Part of a small language model's weights.
Size: 8 layers, width 192, 6 heads of 32, MLP 768 GELU, vocabulary 4861, 5.42M parameters.
MLP neurons of a small language model. Each row is named by its layer, matrix (up: input weights) and neuron, and shows model dimensions 0-127. Each number is 128 + 24 x the weight over its row's rms, rounded and kept within 0 to 255. Numbers have three digits each.
After each neuron's rows, "fires in" lists the words (lower case) most often at its 100 highest values on Wikipedia text that the model never trained on. A number after a token or word is its count.

L3.up464:139092121155094136132134112155134089127118117137121120112121154104119114123135135152123148131113132139104049159157137134175115168137096124120173125171153106124120094132157065127097126124143109118125123184121156111122119142069193149128157122120149121140156174111128133138180141100162151130124136130090142131145143146172132093125109139127167145119123101118126052142123140151181142139112
fires in: "where" 42, "state" 9, "see" 4, "nadu" 4, "entered" 4

L3.up334:119121102152097187101169130169159089122128122135100145116077116178111149143139156138129109140091163117094074145104145182177144145147107103109170120135165123118138110102152112102144137110157141085126136122142148135129127106115162120089140179152153107153130135145084131157138111127158135114122041095099126117149137165116111167102113140119123117083087106126104131133155120154160136091108
fires in: "both" 28, "between" 18, "miguel" 6, "samuel" 4

L3.up614:138137122136127159109152138081108110134118159109113132140057146115161128094124108102124129133176128101084159106089101151091131152169110119154093099159104121128128136179111127144138145140082128158155121080117144087097132140127119135126095134106096080149127154134113129133162125159106154097142098156160147127097157157088147112113165151143142122113111118123130149141129159133113084162104
fires in: "also" 71, "000" 4, "studies" 4, "studied" 4

L3.up21:156163110138098147123079139144140161127123079121145147123105139125144133105117101134097125112134131131147095113104172167106145134124150122100131162130149146126103162143110166105114122067110090135088122106088133121154117139080133142106108135119146135133159130112132158123113146148112072112135110079133142141077115167105163092148141114127120113140047141129159171118120135174155129130157
fires in: "due" 14, "until" 13, "year" 11, "world" 10, "because" 7

L3.up267:145103109118128099173125114123100129140144093131136119079120144089135170136138133152111120127088128113114075121139144090132110154116087129134141136117105148154104137152117155092114135124092087135159129124123098112115111152158179137093127132124135147162100189166179156147134117120104130118142169150116135102089156134141092110146129115131144165128102090125098079151136120145155134156137
fires in: "where" 45, "5th" 5

L3.up222:115154160097106139090114151106125124133123169139146127141119106152118092129123089116156113115122144130147156125136126154113128147143152154121133142095113087128121128078154107142140118107133148141100127109132130096159136130103084104124107139142149146113143069092086132106166125132157152130116099078148141174157108108109138126137125119121097111125147165126179174140082102137102136082102
fires in: "only" 15, "same" 13, "often" 8, "right" 7, "late" 7, "almost" 5

L3.up344:187086121151111140162121129170141118130122133128132128109138113133145127123147146152126126136103139104112074127166130146219121137118071120131179100152146107135137103158141137123114127121129085116141130175151154143070113117129186133133138127147117114130171167134177136126186144105144130129108139129096127137150145122173161147101094139124161132094099077128068075120154144136160133150153
fires in: "into" 50, "west" 9, "families" 4

L3.up473:121139164126141120116153146061149131128129147104133131144084132086139131138126078159148124118139130119119151142117103109097133133140120115148127086107110190148114143130112150117117134129109156119132127110105133123163157144183115120120102131158122140098105144126070145118198117107101158106119106163137169147112151175122141087122140135141105120139166119129158134169105119162103112136073
fires in: "an" 26, "same" 8, "2021" 5, "such" 4, "date" 4, "utc" 4

L3.up96:103137114129139142142132131142100131136137130123137136153092141079144101120114085112131175116137123117153149141133084100132136120132110125120111124145106154129134138148122093139110134131122142141128120142105159090160120122062129133129136146148124152175138133094090153122181138181101140087156089167109148126125139122123170060100178105141132105144131117116162119168053183150120125128114
fires in: "used" 31, "position" 15, "served" 12, "positions" 4, "although" 4

L3.up194:122114105118114150112182140111098100138116151108105145132073150099143123112118115114090121133144115123079112115095102144076124142131112143163111118128122134113123096209106120158125133123131127120139128136158175081119125112117112150111132128097127087171124133177164130167105123169114129081148117174136126126089147101115111143138170145152170150122134131130092107140115169125165123119136
fires in: "university" 19, "position" 12, "s" 8, "website" 5, "early" 5, "positions" 4

L3.up505:089111120147123109146118165090117121111139126158106139165139126110130106107140098095165108137135117113139146147131156113064129114129113110118090146090141166115164123101153127115122110140136131172171128130137118149169151140195097107169141128141102139093105084142065131105135129124110142125120109138123134139143116140176095125119183157137109112148149143122182163147079113126130129111107
fires in: "s" 94

L3.up98:175111114145101170078123130137170130087126095138131108149096111082123140125160088140115137129100122115113106131141211190177150132150129121116175142137133073113135095100099118123117106125155117127151136125169155127106100124080156134152122114130138130109137147165147168129106136087173130119111149126129129150153104084139144141124112151101122128105074162143120111107137135140158125127131
fires in: "between" 26, "transfer" 6, "result" 6, "cancer" 4, "leads" 4, "part" 4

L3.up475:190114128088083143123148128116137144146135171116114124142089107112160133112137083135104083139134095104097149126117145170143129117135126150167152091125149092127092125143104123151103114093103085131082137110163148098076114129084149092098102096102135125136165134111157109126135140119138131108115125110141145173090125128133097145120142159094166123103082102131093124127160125130120115134144
fires in: "who" 40, "century" 12, "he" 10, "families" 4

L3.up414:097112128152138160107111126135184088101110100128123132149100114115128126147159166146126140133089141099090094154139152163184166130158102121129152136142122141140135126070128104109131164132169144120172134090125117132112129132098145163141124132139142152127104139131072169117143137101130145123109080153118121100144116138102127149099053116117100119105084133129137088114127144133131139109091
fires in: "between" 52, "place" 9, "opening" 4

L3.up412:114093137121096131163124137144161131124138123103119116104099163159109125133158115147194106130129115112111085154131141117121126140108120126110102129107186130135152123105201113112094125132142098129085126114150122141126163139182170113142123126095131163101116103123106136124092134115119112125091170102100173109132093238152080157118098142108129134144136081129128102135149113161157135129078
fires in: "who" 34, "citizens" 5, "citizenship" 5, "knight" 4, "s" 4, "whole" 4

L3.up79:083104114126110144109056106143154139109143136137144145163103118106170095104144097156159139133127113115115115125144154188160130147140147143132120194146122071157088130101142125155105139102136102162131120087103105155106165119106147137125098127077165163055111098115092151104154157115146138153119135154152123121107094108126114121149115124110103138101149126123124137076132137102125170134132
fires in: "him" 17, "ret" 13, "in" 11, "starring" 5, "because" 5, "directed" 4

L3.up669:113102078109114130116086116194121136138126098155119152123144119159127118155122179107101161132092128136130098129135146138160148104115133118116168170140143112115130109101129091132121121078174144095098135163115139176123100099086141125140145141117142171150165116128114122146107125130149125140132132089084109117128108102140164157124104091101084133122088133113111137110120126109151162109145
fires in: "off" 13, "2" 12, "4" 12, "situation" 6, "killing" 4, "command" 4

L3.up35:157176097142093163119106134124123118121127104125133160157106135139132126110121104132140101114124135120127133120100146181108131094142161130118139133147137096126131143128148116103121147072116099144091115070097123086137125138056101132127106164106142104130128117119085120117120135151136093103133103112154125138121128147100167115150153138111162113111083135118170149109103165147138124139138
fires in: "him" 35, "making" 10, "since" 9, "because" 6, "present" 5, "hypogeophis" 5

L3.up262:159151139122118155093141131103184142125113154101146098104118158166127135123120136167179086121164134127097135147150149148097149144145146136150094136109110088160100180080145104103156149136089118138149131085140104098097154158147104149126108132141140092107074115118138118119111124106140130140115135112169147144114115170114097134148091152136162146136141103147146093102170111128086112125095
fires in: "an" 48, "19" 6

L3.up755:075097107111094122112116096183129122119124111156134128125139130171092106164133108114169144145100143129159069143149123132175106118107144138093166158133149089123133095057164098124116111104186157122067119139124109136134110108082148113148148134107159159137154108118118112123093125110176129139105148110114134127149110104158101146149109096093120139160112153114135116130117119120149160088123
fires in: "season" 30, "final" 15, "only" 7, "general" 5, "seasons" 5, "lucía" 5

L3.up742:133109126116116118102158130122190138114139089136136095104146117072127137123168143135132095130083123122111098159175141148151135172133092102120127133088145120128119084104101135117111083158154125152161133121194133151119134134159131115119150134145143132108119166152160180147094117095143127122128145129118129135138100054177084177112107145115094149115140124134126094142138093126163150092115
fires in: "all" 42, "late" 7, "part" 5, "manuel" 4, "plenipotentiary" 4

L3.up402:159106092151103151094091103143187156110131085127154125113163115154132143123131117151148125132109145101134086150168167162161130136114127100105185167135144096123113130090142126104114131086120094108086119126116102127144134125066157139142123135136186164112106134115108148114144146089170113140117132068130146119129101145134122129169126148112124137120089138135171100096146123140134136134161
fires in: "between" 20, "point" 8, "minutes" 8, "well" 6, "seasons" 4, "cause" 4